python train.py --d_mlp=1792 --vocab_size=2750 --norm="layernorm" --attn_scale=0.145 --bias="all" --init_std_qkv=0.0253 --init_std_up=0.0253 --optimizer="cautious_adamw" --grad_clip=2.0 --final_lr_fraction=0.02 --batch_tokens=65536 --dataset="wikipedia_en"
MLP neurons of a small language model. Each row is named by its layer, matrix (down: output weights) and neuron, and shows model dimensions 149-276. Each number is 128 + 24 x the weight over its row's rms, rounded and kept within 0 to 255. Numbers have three digits each.
A block is one neuron, or neurons of one layer that tend to fire together. After each block is what it responds to, as a language model described it from the Wikipedia text at the highest values.

L7.down220:130118167154142145120155124147118087126146157123118122156155180121125139140157146142108104125104117176103139146107116137158140132132141121125142125132087162114147125143109134131167117116117159108104113113127147096096138127144154115102120142101098132108144118150137126096111110110148154116133105146086137153086095120109132123154160114164107113153136157147082133126167156134099074132162
L7.down451:106121106124141118131113146157127102091107121094121143112147157154113186168073134122144146112144129125128152119129126130135127135123151129154150130100102161123133088139127136102139128135168125095130113114107130141124109132190136116142113130107149130118101098106114145163109088182120176140130133193166113100135099153173091113109114086124131122127138166159180148157159117161116145109153
L7.down847:137144142168137181138131115120166107098146126129114094120136047101116111152095106106124123135141146125152119125142125104084129138164130130122108129164108162100162157130126146190127116119124132086153068099117149116099119165112097104157101101131157090128059116103124127122134201158161139097134129132093126159113137130118141128108136119141108117153132123081136115143165161123151127110136
L7.down932:097144103193102138118150155090149136115134098116099108131113158142128106113144107144125145126148147131129151154131089132136110132158087140126106074154103138145155115151148121149152127155090147075144117094139127110109130125156118140120086114147135102136165089094147094141118111128122132137149125126142148097137152126107140160126102157141162095112118160153124154140141150152132154119093
L7.down974:095163127150156114134118119109153128109119146169132140124087133126095173205151110133115106167104116120113082142168143134104178152153109134132163106134125133098137142137118066108133104127169133133166120124099143085079134165101135131119102102095121109104155110080145101111129154163152137124126138068152130127141147119095139091134147116154184117121143127125129129143109173139134109108097
L7.down1472:091125084119139156165111120071133165118092123137090116085117152148106192143108100089127143121134072154135118125145123160151110144161121162166152100121147110083151149151137152113123142162152096107174103117098124119135102150149171058133132076133132123117117133125152144114101141121135122098185140133129088106147110151183105119144110144085171117154121135118127116116109098129123088162157
L7.down1728:132133110136133113153138103137142105105099152134104105168131144111127108144101126116132141129136137121136158096118136104178091131103129088154095098132087144147139164146119117109186172146098124137140110087085135140118080172118111150131128144133142129149111124117123130109127151160135122114138137134124129139134114132123129172097091130129154134109090137148157122086131132097148129095111
L7.down1775:128168168111144140088140121129154186097135112138121113115137115112147131121118151157172119146112104085181179118123128089107160141123099139117116111131153148089139122091164135131119136120100130140146111137123160123124127156140146146106106107071121129138096126117144112155132090121130143086143121145109147081186094136170135131185103138168148119141088162086134098106210145168115105133148
Responds to: Year-final digit tokens. Final digit piece of a year split into tokens, like 195-4, 2-010, 18-90, in dates, seasons and ranges; occasionally closing word pieces (immedi-ate, cent-ury).

L7.down109:110141161139126146160109112185100089147151120150121095123163095130154136150124135132127086159127114086119119158145130134101169113148129107113120111074129133107102107179103105163120157129132154112095137114132120110120130132170117089125126120122152153118152103092127159133150132146104127108101097103135156128158150109160159127113128100099105120115113079165116118119108103128126156187129
L7.down670:175130133112109127170155129124137141107157131122104113116124061140116149069138128124154078121117114113156104153140105077120098155059117128109118142185145122140116113155137120155128144105089130133176093146110140147148124133136115120153132091122144135092147109129148114124126097118109126092132223135078127068113089135165146093090121139129133094167090137125116098133122143142127130146154
L7.down815:148108128154115117113090148154083135123129125098114122136134105101087139138115105182123065134107119135111099090123162131126197116151175161107148138127136129146115119093138163151100123124128120095107122135123139143151175134083090157144103115112114129105106069103152150114151139132106134162182076102145114106105177133175099106153105138157099137150126144094126105143158094123085144115132
L7.down895:173129133136142123126105116160113101132128166086142144128094128142121112121124179161118093140126128132124154137119139137114141139122148138105127162147120117200126126165147113130101117200127131141118110165164141135156134130090138139083100153141154140157097103119153097109148072141119140172169145139131129162121115093145106121143124149128079102125120150201146140150106108131117141100130
L7.down1337:112120116148151138138128172134129144150101164148129134150185134116139158116167157091149101169110117126126130112159097138099144085135115109119101148085135125131139138147112100126125138144112110106102121129090104162151157094158183154115112128164111178190158153107139118151122143131137120146101117042112132098118152161151131141082110121153128106135108144060164136131179122116132136126121
L7.down1376:149124168127118097125112127107144137072129130129145129176113097118133108130112109077112110143109167109176090104157133087139115157156109105163090139150154177141135143126150126145187141127118164152152156133132153144146055120098123137157173117126120159161115114090123136183138177115133064125119146132092101110140128119156105105119146126155097126118135112148129113111127167116126137140110
L7.down1381:117135148153103112145098116119118131125185115165116114106136124164094162079161114120105093107087128090132161143131167102159110104125124096143098136099135113139107136070116132144120138109099152131114122138136169108138140120120129116130155138132088123150105153113125112091156124115086122135166168112176170161116164137134124142152144152117120180111078180154113123114127123094101103065151
L7.down1749:099131148117139149141113147109098116155093125115134094133111158112110174139133093135111116133153153174092135128119106128142108154104129118174170109152157125112150146170111155133097163133152125112147141141123158136120165111148099068096081099109105154081134127122153111138117156128103166124135171153134148130120123113169138111112135114150162127110167115194133112107117129143134130148105
Responds to: Punctuation after proper names. Commas, hyphens or semicolons right after a proper name (person, place, team), e.g. "Boren, Oklahoma", "Mecklenburg-Schwerin", name lists and credits.

L9.down168:120163121123140179122140116120106139093144096098158106141124128137104127177140121129140109137120166106118128143119138123083122141125137112151159159095112148140151105156121098095148194113164143101184078116104129114118143153132115125167128172139152136139131124114139123144132115143121158119156171136128119138108144079139123154115136126149142107110154118146165133088128121121135096148121
L9.down827:141146080132112157178117138135143141138156133116119141193169180132095139110147073100165137124105109187141076122094113143127099146104157125099113103137120094162109129124116097128134158102099131136111135124116125189159110144104166127128135117146141127138095133137137119128143080143113099115106186123147135107123131131149143128114093117100130106108149155121143116119125124125153130153168
L9.down1194:172144127156127136105116171139046131161125128109131111127123128168161097113082125117122105144144131152189100101100123116131066101126097152166112101096131163145107142159115113146123170150156105109140094123143127114135181108151111129134097154098103100164108133120146160135151136139124132155120150124137109110109113136159087126141099117130143102127136113143164126108112111129126160149120
L9.down1530:120149122123113120129183131112148137141157153088147150101174100136105134143158132148079092131131163102136111136104149107167088074090123136110132128140151156142119136136152132171106155113107112143116128119191140152160135117150145139138127143109114128085143105148112096062138128135154179139127214093159164113066123104137099109105123122138128092155143144160113179156110161177120146132094
Responds to: List item separators. Commas and semicolons ending an item in a list of names or terms, e.g. "Jad Fair from Half Japanese," or "Bill Cohen, Maine;"; weaker on "and", closing brackets, and mid-word pieces.

L7.down209:093157091123073092140173116118132133111139109149121137148050135129163127140150104142131149094106121114125121145117128141130142157166085107140135132120132125121135111107124149140108153136155121135136107137157071117118112126141144167139151184130168164133106089121105124174134135142136099118114158127136132146120092138125156129111130111144120191147167164140149127072132130105112150116111
L7.down287:150143145099150107144110114113118124103112139118128170115159089137116096148122167137135117129131156140122159152120134126133126117149103124125130149145149164121188114109134180128132145062107131102080149118101100129118106133182134130145147151125135158129117095092162092143140126136117116115099119142130102133172100148122107129141092129175105102142119148121113152114166096108118096163104
L7.down325:099107137149093106139146145164140137109114133134143105101147098085124104154106104134139191082119142109105171140134076136122102135119132122132105111175112154125125111126111148086122085120108145091104149120115144104110135100151137131075152142100154176104117090136116149176132142110087104138172127134175130121138124166135104144138142110135132140122158116123087087104117149118188103108100
L7.down344:137131105127139119153137152097179161161130106130132081135150111161127106128125148132144107150129135112125097143119088154109124148132111134152143136109138136154150075127104136115100128110137102142153101147118124114128143133108128167087162143113153158168119136139141092161156147137128111123098146140120145154161137102184121127111085169127181133105144106137156135136151065132114125122113
L7.down643:143104135133145088120166107136188154094121134095173124116122122094120156126121125146188139126115105113073164187145156118137120145118129138152155126159125113147111170137120122184069116107099124147135152111104179128108165122127107130159112113117152155157120106115094101153119078120082089127115182127121101132130090146079098100109150088081137090126145135137140151128137158172141120135105
L7.down793:108160151138144153159126127140124121128107137118148088124138117123146131116151142152132135166115125152112114161135079103111139120145114133100098118146142128106137171097118158139115134160129159139116074101131113125128136099147107088107084105121104143113110130101091166120109145120106130110164151150157052139154152139120122137116186148149112118123151105127137117130130124132181155119141
L7.down851:146152164151128084117122108130140141134129141114126119148144076160147121084080103120118126083143110077153151155119161090075104131081125122154116150127128147139115123126123123110116159114152098137113130135122172104165132155139145148151073128139144129137124085103153149142106104156159117109133228129120125114097090133119105105126067121157118135163130143128126105118154139128099107112163
L7.down1297:145138133146134096145104170156138042141149157117134116142122131118158118165149109134118164115102113072102129135132118160092117132093101099089124107168110095145119129117131102165109126154115116119115201105136138134164119146130137182127144156124112150120152138119146124116092129140108108124100155138133121105173083124159120105117119144146182110109123168172151156124152120138114142140123
Responds to: Heading closers, name endings. Closing == or === of Wikipedia section headings (==Epidemiology==, ==Bibliography==) and heading-final ")"; also final pieces of foreign names like Karvel-as, Gymn-as-ium.

L2.down185:114104115121119105153121101118114112097122129120123121167120141141088148138151103155118080117159148059124126150100128129129139118088102166145112124088152139090113127155134150122120114138118160092107126138112104135133133131137127130121138129152146109138113168107124142119112177126152127113157141137097136094176137148175128163090095129152111118129187131111104149141149105129152106114118
L2.down456:106123097142140116149122126135114118100117164092143134136115102139138109156118142148099136125180143107143183154114126160116116121105120146184154114079123135109141139108108156120146149158128119124158153101130143164110150161087150106131149137160125076126142146144147128147104170121154127134057109134144153127110109149140106148114124151084125123135104122083153164142136101136090107137087
Responds to: Year digit tail. Three-digit chunk after a leading 1 or 2 that completes a four-digit year, as in 1992, 2000, 2015, often in career tables and date ranges; also zero-heavy number chunks like 15,000.

L9.down321:105179147118139169096104137157168105131121108133124135129132088172146136161126108134140156134149104127108095130134145146113099125145089128119137159124109146128167178155113155115173157101094108137141121136115112112122158114126131146150131082105098157122130106090169126122126143160160131119115078121129107125167120145127158161178132127121111105098114147138136106121158185139152093146101
L9.down1434:154087122139163127164118125149142147143108126159176141111096135152117131118122157144150118157143101111082130161102163142136143129130110167136099147101116110118126103148147152117141111150140127119165117150087145115133070101197143150145142101155134125167179127117152119143099145142132103153101099119126138061093101163170109128151137073128150087153146177142133091135122124121123147137110
L9.down1543:122133099138103131104080114090115143149107172111146158158120095151133092091118118149105122116109152147145121156129132109125148144132101144161141158136127112094135143154128125160140137090139111136119142157187141114084084129153171157179111106116109138142097111119121121151119151100153129138143139113106084078125156125112145135089092116143106115062111098119132156131149145157130106142133
L9.down1680:118146059192155131103143137150137105126106133121124109145154155125144182104140130126135114147117103144126142126138162109129109105089089141150155151123137133124124121130131130106118119127045096105167140128149132136167146127114151111168108141082087139125155152101121143107107103125151175120109109129067148113130108093161131154083103108097088112156131160168099108164112101132088092147109
Responds to: Word-completing final pieces. Last sub-word piece that finishes a split word or number, such as plural/verb endings (pl-ans, learn-s, molecul-es) and final year digits (186-9, 194-1).

L7.down373:156083113126130121155138211092131122092162135150083106114127081152121114108138128126100159112101169108166133071111128118137118129090134127119117140166172152145108108105145115095139124115153132136124167169115171129105178163167140142109128122137144178141143097171154126146147139154080111141142210109113138090139144109118086138150128103142122120130101171137138124141172128120144154095132
L7.down648:177166124133080147212157190140102148133186107133119134116141108109150170134145111172159091182158132139137114115126119118157119170123114102171143097177132122120122094195125119156129178116144125143155092110103143137102114145143169114151111133150179129089108108145115082152141119129103126079126177157108151069107144180135118119170149085103142104106138109146110113114109149136100117180111
L7.down726:130124155178132121164117146157177116154129163130128063153133111142149137106122101122109092123167142089128126110110135126153186113104138123126142113090151104147125139111127106071121118107114142139105152140113128141143167127180121129124130163148150121110095137118177115123121097129120143123145142099121093138134098151118122155125122103136142086118122113128125127127153114099140099112095
L7.down803:185142166123121166143130144149131128154124133101120114135130116087076126083129130129158117168082091144140157138107100076134104111154127124075148135106085176114142132119174096084119102125145145102180085108079106131127100167091135172165065109120105099095145130158140126145115153132144120151117106154125129095109110118123121154122126141106076111113120115147159130075159054105087119121160
L7.down1125:162104111113141116126088125208191125113140148127112131147116167140134116089157152151110127073122142113108119109137083134132149142096161148113131134113097131149121155128123108148119128133116153078122148163120105149075110085117109104137146113141135136164134149130153125142091132098141097129116199095119096150140159102116098103104144124151113073126098130120136116126130176112122096128123
L7.down1427:124106124126152117144146126139149145131147168112171135098123133104109153112184091099134109140097104164127099127093126144171123086106143153141141161143128100102161174184136105145121133106117109130162117160087129119085126101093115130094088148120110095163158151157135156129090134138153150112141150123088126081103132145092128129137134130077177117179094132177090115147148123138113112098116
L7.down1624:134143170116150080133097177161162100100120132095137102163163096112153159109139115132117155173124135110138120124109102110116126139146130132127136103111140083121136140127108138122119123140062154097175152125133115089183151149196153107187124114143131135148157167085131131128125115160140140095130091130081107077152119115145142076101135140091173115108133128153133158093143150115100084134116
L7.down1641:121114088135141134133154136125146138103114112135116145140127107103127114163078106109102107113140149156166113186163096117124169114120138152146139136143143141160120095121105155184088132117155087117124111160126127122132176134152130075101101128175104160133149154105133129148148142164163159095141145112118142105115119152133130125122131132132114135176100126108113101128116161165155133121136
Responds to: Punctuation after nouns. Commas and possessive apostrophes directly after a noun or name ending a phrase, as in clays, / the island's / Uganda's.

L2.down111:144141140152169142129121127104146131144162125145149119167128143134128080117109109129140113125124053121138087144158130132153101128151105122144134099130182132119148127111060128118140151110099101153134127114145146163178124127106116076139136121162094163144147139086140122067086117125098111128148151136128130072145129127162124150128106146126158100149120136138136135112119122102114093129124
L2.down1093:087131145124168101132099094111167145123150139124139135116121120139101129139118098090148123116144091123140122152142135160132137120096114133176127134068132144096129143161083103128133154145104104166114114123170174126134097128151102109127165098138120106163199146124143146086144096144184123096122128163118110096145149148160134110153148112077143105154127095138135136162145130130100086148113
Responds to: Closing parentheses. Closing parenthesis ending a short parenthetical gloss, such as an abbreviation, country code, translation or number, e.g. (GER), (ATypI), (aet).

L2.down195:133128139131126116113094150132146100126097149112157149142125136144147138141140161084132134142114098090072179139114093093141129119126123100143136108119150103114173153162118107113158120140116126106145141136117118130154117107139102134144177090164067091125125140166073179137112128104104117142110142110137066152133137118145058163096167125097183114191148116145120133102158169145122164143098
L2.down1000:129134091111086107143118146114175160158096121122127146112105105096127119136069122117112086088163154145144102102107133111135161181109124078097113149116154123123105127165107132183102086139110152112097125182145167138098105140173115132136143155144105113116131145114117145110138082122128129127125103118110145113108142110102142101117143137139141118137131125158163105092143165130154102127141
Responds to: Phrase-ending commas. Commas, and sometimes a following preposition like with or of, closing a noun phrase or clause before the sentence continues, as in Basel, / Anaheim Boulevard, / led the league with.

L9.down399:135135174094106129131135140133135108105143077157112102150145114126142087132123126135121138111133118064159152102156129125120147107125149153090095099132133094087096102095133133149152133134100138092132173134116097114140092106138095146123160113111134141119083157139102120186147103133151132120146103136103100095119137110112106184109155123113112142101077145117114097121123106086135141127166
L9.down432:150107137162126142120107175138163136148151078150097147154157122149162110096115106098125175115125128107134149062101147082098161121130138112137113126128151128123141116162111136126157165147145123111121170138118125081156135167075103146167150145073137113140083139136145119155148142163111137088132142096100125099117147139092110106111109126136150106164126122127142115149129114106122107145119
L9.down638:132127134120123197152117074148174136091145119125154122161136101129139139171104121127157144114119128119117089105135143153115173120167162127083175065149155123141123134123146156104159161121132145121121107121134151110131135134130125111162112105125130120151130124117175108135127065099118121122138082158164084141124115130109132096162183089137057127092112160117111082152151157094110110135139
L9.down706:120132107109137110102106139163151133128107131093148133115111127111124127113147144122152144105159108125116141125126117123157111097154125136102123132126148135173146155127132154074098128102119144109115146110104090059133125141117125110113135098115148106116076098123107115157144135146183095154125139108136079132128145139132154183108141140116113108109156122184140099127135124128147144130147
Responds to: Split verb stems. The first word-piece of a verb split into parts, right after a subject, to, or which, e.g. f|ight, repl|aced, cont|ains.

L9.down15:137155147100121127135168126114114133122130105151116102102140133122143114116149104143198123134134142108140102136097136146141117089127127095172154139119109118136133126116124115000113124128149160123107099164116098122131133151123142116117154132133129109140120116176108152134103105128137140140136158095127113140132138131117095142126120158116088123134133106113124125107144084093118136121142
L9.down42:093132111141113121117134112089118129133117120142112114144150122126170174169145126119139118134145127166123181109098141120146117163127109133196169115128126083111159186127125121105142143138120098154121142122151118132134131120129142116150106119113155153121111110185143086119123146092164127117122149146147118130111146058136131122138131134145167097150130115116142135144094111107133120133103
L9.down793:125137131087097137117127122182114096118099174113144090078113118132160128104138108110155128121152150141164181154137103117069094118151124097209139119132157111139150133109136150120082118125104113117132105152160130121126132113134125091179169119117149124163141100165103125133137126138184141133102109104112145144129168134148122122151140148102137112122120155180122154134177099117103116106110
L9.down1008:126129138147132144114122158145134133117114137122085134131161123130133097146080091130181149113164143104097122089123123150118149051175131110234115106129117120127156132111117107074121149171141129110144122125082110119125121162144111142130152139111150130139113139113099134153102101125116140113165122105163120098117154131118125150145143115131113097163124105129136100126126117124106128157104
Responds to: Mid-phrase connective words. Connecting words right after a noun or verb, which expect a continuation: and (heating and cooling), of (range of), the, as, plus table pipes.

L7.down3:143069134136115087161105118083094146159152153132138132112114121122119142127174142173094151096136133151099135121131129119139168133145144088113171121138127134170086133137132134152079098144109101105110149127106152180100128145091112135110108152153122115145108118137153171101131140148147141175139150112139158155146159089112119131097108121152146108096107166152131135113116117158109118146121
L7.down442:154103163122129126134112164138152094119154114098088122101152128150118172150095118162136162159126121104162193135159128132121109140101145107111109146124162124136141088153122152118128149121109139121122151148140127140166112127133137118146096134116126107107173114153108099135143164136107113100114086117139149113134093141161158167130127073125153199154178125150128125107190126113144077112122
L7.down717:047139153157139121115162136131157158116098141093134135122148123160113191139150082100166138129113113117147120112155151141086090120151121151114164143131133134143157137129146121117119111102114151134125120122101143118136125138116143131126142106119132157128117121157124132105114142124155098136130092080185126139134154149140142107145132121160144147128124150110115114093135125152097146087134
L7.down788:170107109121127121084142111133133151141095120143137098095131149151110134137136097072167086094138163123093147107124157122147152112090111155132098141130128117125160147152109147122143096117104133133113104135125135132150077144146133122123150104112153102125189117103157080114089140108138126110144115149188149159134092130115177113113118100138134090133138137125070120120151140139087155120142
L7.down823:090092129145141113150129156166137139102089096150138097157159129105103114112087151136151101131164108121119141123137130147102115125116143128172124099161137153178152106096130134125142129121103113120160125112151133143070129176165139134140128149148124108091177125131142129126144133129145113118112136147090109128097143097140110115129134120095122130112126129205130160122136130097117109130114
L7.down897:132091097088139121166115117151116150105086132087119097120099132158128157130142119136091146159148147122154135117181105126125155134112145089107105153120139130130123124112120130124128119114123138140157118122136158131163113131172169180116142115052112095126097095141119149138151092111140130120155112140104074182167097134116119142095105120128125133154148144091094100121160158144091149128122
L7.down1652:121120126108121097133108127116119098128147119123114113118107107141080129131134126142135126110130091136140160149103088137123087139112143142161135154112144113144151105128141128109129100137086129120103092116114164152137090109144147141171162173129120130134168120130154140110175169131132145155159094129126104119138106082113165118145112106125132151141155115205132133132120124074127096137107
L7.down1771:128110155133098152123109156142125110121132160099108134162133119108134131143164106078134128192088094151115150142112148121144144159120119143129173116087108163133104131131157132125133099122142096152125118128148132135119121126131128199149147127132104134126134136120132150139140092149152186149085132126114176174101147113153146142149124139140107103126137090096107111176098168132098131114143
Responds to: Temporal conjunctions/prepositions. Temporal words opening a time clause or phrase, in narrative, history and road-route text, especially before, after, until, when, during.

L2.down1265:090136135120096122144101154110110130077094169135078123139096152153156117083107109137141157119154115109094168084114119114127150087095130170114103063096088091087142169141109101114118139150155152120086146139137185113113137171148147104134127148130135125156104129173140142173114132116103138159126164120154112140122085126162161088135119139136099165123143130129115175120136107133123162129105
L2.down1625:135113101127111127135123134124168123122124123112107155102096155175145124144150136138109137157134123139133115144114165166100094124135127145112142108146142125159138150102132096114139176169132157177122117093103114135166149080140138175116124165129134146142105099159109107143175155144153109148146173133130128123112094144115120108137131117127119132132092154085143130120124133107124149137117
Responds to: Possessive apostrophe. Apostrophe of a possessive 's, especially in Women's/Men's event, team and organization names, e.g. ESPN's, children's, tour's.

L7.down222:130084078069138109138112159121101170117154104134188157103131147143143123150119130102100136087104110148124169127117091134116129164122091104123082140117093145118137124103119089091088081124149157117130122134123156110157165123146179105117113185119096141114156128140126143124124141134115107159154102152126156078145148130142149100131106116117155131134111119144130096101131151148118116179137
L7.down434:124110131112139150109100146122137108128126077151121140151134116114125121142102131107094088164067156129134142164127131177169116115093151155131151132136158145129153145163117138157130122131151110141182156098135129153126138110127129100106095142052112155132158114131115113132155137124099147127098081137124139078132145118150125137148146109094124143170151112125098112132141130119126145163131
L7.down521:154129118133086140120170104113172098145113063150127101116168093129152119134141149128103101118122118109106110155138143095116101069157119129119129166109122102124088118139133114091113098130157129127112134128118139089140137156101099123111143167148142144117130134135128116096115108108153127130148120116152118104152131119119131100139102152106105158150128128120130127120115163164139117159167
L7.down808:119084115097127058145131180114129132140118103125139107119116170087158122123135141151110129117116138132123124131131123122112098125099119141114107164125113131105108148130136120141089094131159093122137178167144061146123128096131125162136099140166106137122153141132116185145090165123176171101123152143132154131140099065158127109108176140137177156151108150125112123155131121155147127154175
L7.down820:105099115124147113094151105147158141140087164136147143104131155143131103142129101125133131143096148186125154148131146122055131102107102139113122149117133153136068074094134109118158169148096126129127152099131115105159173132106118117150114120146139119155161138160150130126161162138106101111144104129163140172146110139126092141155148120125144156099088119082148111134155117149141147140156
L7.down1168:122076124120086113112132130133134124138127112128136100114062094099116148165100084150149132142121092145128161094097142102124167154118153096134082159079124165163129129152144122161125128139119161126152098144150103115139117138095096165178101153133123107121147178131131182124118147145146105158107106097140148164139169104119170114094143164138087107112130160113111163118145126119116102139122
L7.down1465:112143155105125106117100107130116144110144089158174187140173112151136097142138143131142131141165095146121141153136130165126100135115139132123127107136146152127162102148142112098141134151147113105185135148109149118124143147127183103108123136133160121127120117126182130127114113123153124136133072133109139131139125147136125137116144139134104120116107112141147111123103141137117142141146
L7.down1493:103130139101150151115138140154156095165134094109147083103122100108120089118133146111111139108143121125156145131106128120144106124122142143111163064137109098157127123128098131112086109154135139145131164149112147128126132130082139175116124150164090120131129173136113125153145104135165148153120127102093105150139101136084130125135172132137094093162110125125148112152118087110119154136083
Responds to: Mid-word continuation pieces. Middle pieces of split words, often after prefixes (disc-over-ed, un-f-airly, self-s-uff-icient), plus contraction apostrophes (don't, isn't) and opening quotes after "called it".

L2.down366:142125108161113114133139147141100137155154090105133109135097121180135123158131124127140088156177104109117146156077166145118112105128100111077144125144109081148088122110160159145155105156139149142114117152098132142137126089079149120148101107113114152163126091157100132108113129146134170130124148128095138174104126107139076144113158113118058109107136142119161159140140152145120141087113
L2.down1167:095132121110169119196132140094115141111124157134109105115158143092151150118115118123163129051136144150111147129142155134108094128121119132135111205129101129125144099115120159097102126163125095173147154114142166162099120103135197126095134126100111152132128079127148084131095114170142158123144143173131105126125132146122135115098133154110133094155163128113149176098157110142099110102110
Responds to: Word-completing stem pieces. Middle or final pieces of a word split after a short prefix, mostly Latinate stems like sub-ject, al-leg-ed, re-gard-ed, doc-ument; also a standalone capital " C" starting a name or word (Census, Cantwell).

L2.down439:132126117162176112142125129108112139138100099138108113132073170124097148144169120134127174063122153088150141104137126122110158135155157092128154099108150148159134105128112153123123115104146131140135100151146106140126095135185178140141142152124140120086110140093132117097145117087135127134098171113141124129126136129120125128105105123118159117192133124098140127129144162124164115147099
L2.down669:136135134116138118151081172077119137159130117128164109139093144128129140127124148112187148093138140100099184123142121108106157076099105121116135120125147162103120066091121141119142092102122100108185140062136154102128144122134186172111164126138132104110116156137094119104156103120165173123103110133141123106116131134087140130172077135146148111150110092138151166097136108152132122133149
Responds to: Past-tense verb endings. Fires on the "-ed" suffix and whole past-participle or past verbs ending a clause before prepositions, as in caused, overturned, played, released; also "ain" and "act" fragments.

L9.down224:135138091068126122095092126111136143143132151101133126109083146143099181127123086092118118179160125164133121113097181185139120096103170131168166181100149120148145180163139133146093142127093120152133163121087138139110134168127140119097114093134154143134132126148117137126134152117120150149117200108141083116138104110135103112081124112120124136101143138134149125159122095132140079158119
L9.down624:111147105102131139094111113094141107143132139127121111109108112148112160154071115107153133163192094128142160134115161098061126158126122136178164155151121141135138136152132154135110163136175065139117108146130112140099150101130126106124102083124149148150123095139104141106151131105123149153106138133147162120127084111146098127125141124141138124112109177124160150149153105142095161168102
L9.down764:097117115092140120153136141122108097203122132125105139136084153154091136145151078130157137149123119147149135088118131107100150144135085147118138171136113082141122145146114115137108125130151127166164151126121150147070079163152139148128127119123123145081110100129093128153143112138160110134132154111119080146174120096124128157089111137125071118163096135150163122155137125126126137157141
L9.down1365:094178150125081168152112124100137097149125120132100128144123118096161123160139113152156117114145123166140137137132139135159077136167120131151140173124146091122148120164082104155115158072110130124169164132156123186127108174150132127147115109140172141121116113093126112110118121133121148098162122109153130123133115137145097106144123112077105119142105154098132118126156138079104119133086
Responds to: Verb stems after infinitive. Verb tokens, often the ending piece of a split verb, right after "to", a modal, or a subject, such as col-lect, prot-ect, strengt-hen.

L9.down33:132111141089117126115099108189144116166101162115094110133128128153139141148097118133147103150142113129047125120142113104146139111159108120138123135119111090152095135052138197139133094116154133168113112137128068147127078102127157125127150153124137158138128107137089131143104133101157144141111119100108178114131148127145113151149115122120110124135095146116124123105107127135119137167124
L9.down103:100144115117095124123140116121143117079168106150122120113154119158114132140134099101123138167106168126086089119107186130135150087106160161125125083153190146116106168144083147117136156154095121135121103111114121103130147177112146155116135118155132127113107186139134111091130169102124143137146126093128129134105109103145150080169094119158091104166119164045111131117152113119136114116165
L9.down250:120151124123122137116123126136094130133126118178095092130120092107154134114119117141168151111153127111086100132133103096099131096143115138135139178153101108150140139137173131044143145139145107128088134134106110118130127148121124166125114125150157095189140130127105155129127126123144147133108255122153115113156084130119118128145099132160145114145112076115159121094118102072123112139100
L9.down431:116151114127136097115156112109141135136092114160089165143154142097100112126156114118140125127107189137099130124162116130142119098144150149122116128099112133132136165123145164122064132128116120112108122142160100157152139114159173128115066140133125120120137130131117115184123094114137088121100186127145138138157104187126149130128128140071103090119128150085131151126154173122171158118115
Responds to: Section heading closers. Closing == or === markers ending Wikipedia section headings such as Works, Economy, Discography; weakly also sentence-final periods.

L2.down649:136133162070143159146171129123148110159120111164077120109106119100148138120119166116081105153100099082133093148120137114134140105127124128149127108085096145087191097086132150121107139139152133108109129126150120172173132114152113171147118105151148125178118114124186123128080132105127167128119143190121108124101192119148149078115166124112118128136109119142156134119065114122122141132139
L2.down1580:116128142116181147138147098096134085150122121118126136131113116115138134142102145148114148092104137147123144124116140094127104141103160124132146123107118136141133133104105150141127114148139148131169106096142126115108127126115125146122159117129110163136174110144137142104130131143134194139134055119167104129060160136151145122130110140090134100163139151162119142154077138102141128121091
Responds to: Date month names. Month names and time words starting a date phrase, e.g. on February, In June, 8 November; also word-initial On/In pieces like Ontario.

L7.down111:153139114129147115146137127160112119130126089141188088091133123167101112109116146126149145126085107115100118165132106127147146062117131126158112086137133129085125099136113116100150118121150132145135171090099126135162138165159174119090143130099121113146154173133125090145145108126129128091132162109149147084101149128119152169111103131078089125106135148115114145143177137131105146133117
L7.down188:134126118143120139170149155149105120143128102110109164125163114122116135088112095123132091118100139095093140143134131159128118126055133148113123112114141142078133159153137142144126134143124156155114116166165118104120143095177133111115168097115156136160122105092144142146107152152142115164102147157138097112118098128157148121111118104115120108120156092103147127130127168118128146133084
L7.down272:133074118093126143098122162134139119148142118095120142141144098143117150152120103143078142147163117143121094108106123150135121113128140168105132126127128094124128124134128121140121135163103136167135087145064080091160096120137068122130152111138118109105130147122109157127129166163143111116158139124086141094106128122157124140097150159117122116111172144133139085149116141123142144169135
L7.down556:138145086076081121115106138073109112159142113131118112161118155112104145108151089110087144159143123138139125104136143122080128150115122191113144148135105097162161126111133124144109161150146099160141150142107153126102104147138117119094111143150112151146163148155136130139135131110117138158157143111164176087112154120157174128098115113113131119170107156154166141087154113201120148118096
L7.down1113:136131111104151141087103172162131170134168142132115107148120103080149112136132141152143095158123135165126153137112133147121114120130144130112157141144107120100151144164140100102092140163106147156170124122129103107103141108114149170077096116149149125136113129126151074088105135158155157099103159162094143103180130159140115144136090160175080106089108106115156108135080115154122140111113
L7.down1186:074135098123129095104130156077145101128107086104113142155108199117110132103116157127096131103200141129097157118141138104139131119135140177122157112115155132150143105145137148122140119135146134129119203127116136134080119150111153115105152098096143143129100122100120160122094141150126160168124144113135176112099097117109086126140117133153144136159116162126183103125183140175134164133120
L7.down1216:110100147157150113115144123101149106142080133105146153139161160089137151108152113143092087119183168155102171121121169085110128123105157154106154120143140151133141127171140128103104112167157118112127097113098098108073140143115120140113142144051140136151126138168078128122109106137172097163135152106116165098139068154122131141154142155167126135142135157141139131120135125113120102123128
L7.down1676:130103123141101104066134096115170153120187114071136115133123148124122110040136128095106121163137127135118121137096149165092164139119150129113108116104136092148110102128126127098087178138085151118143118138100087143107174135104076103120128143133090144083150106166137139088118160092092165138123200125155149135145122080125132139093132158095136162142149169151107130165111144148128125131090
Responds to: Verb inflection endings. Inflectional suffixes completing a main verb after its subject, mostly past-tense -ed, also -s and -ing, as in helped, appeared, competed, leads.

L9.down278:101142119118126116110128067133144113156123093166185113121131126153149098177133105126165099145145120169115141142117165089108146117170127105146129078118129145140128125144150159093121089100157064130155105164101118119140159104098131129140108129192163127108112107128153120127114134122149153112095136148113113135123120145150168119165088126179150127126091144132135134162106135139135115138120
L9.down886:126146122179125125129104128129125147136121127122108120149123085153095180099158119132113108134158098157161112113127164110096138124125100108224115101123162123112167158112098171172146168114146094111137124089133160131088090131160141091161136079108131153108134078080081104130124120125175122116129103104168115131128133127175094122101108116163127118137089124129147124130122139122122124124123
L9.down1312:115107094146089117111116102170135127144118118143160092119139157162095116084121113067149144138135103148122135095135140093125100076128117147142095108121143138136118113138126124166157111119126099150063126134124122149141136090135172159143143131142125102135124113157135134152109102079142132136141135079109122134117133153167161161142129131106088135135145102108124112096115121158174152120152
L9.down1447:165128136150141120078091120141111133121134117142137111109089129152119123123112101102130123072169109142113146117118129182139126127086128142152143092109160118088107153143140134124131120132120075136107089157132096114155151150127107127107144111174133085165157089173140083099161136108141155159129109102110134085094150144118164175171130106134122108092124134151138115165128115139151124132132
Responds to: Clause-linking words after subjects. Mostly "with" (also after, about, when, who, which) or a main verb like began, took, caused, right after a subject or clause, e.g. arrived in August with, Ramos took.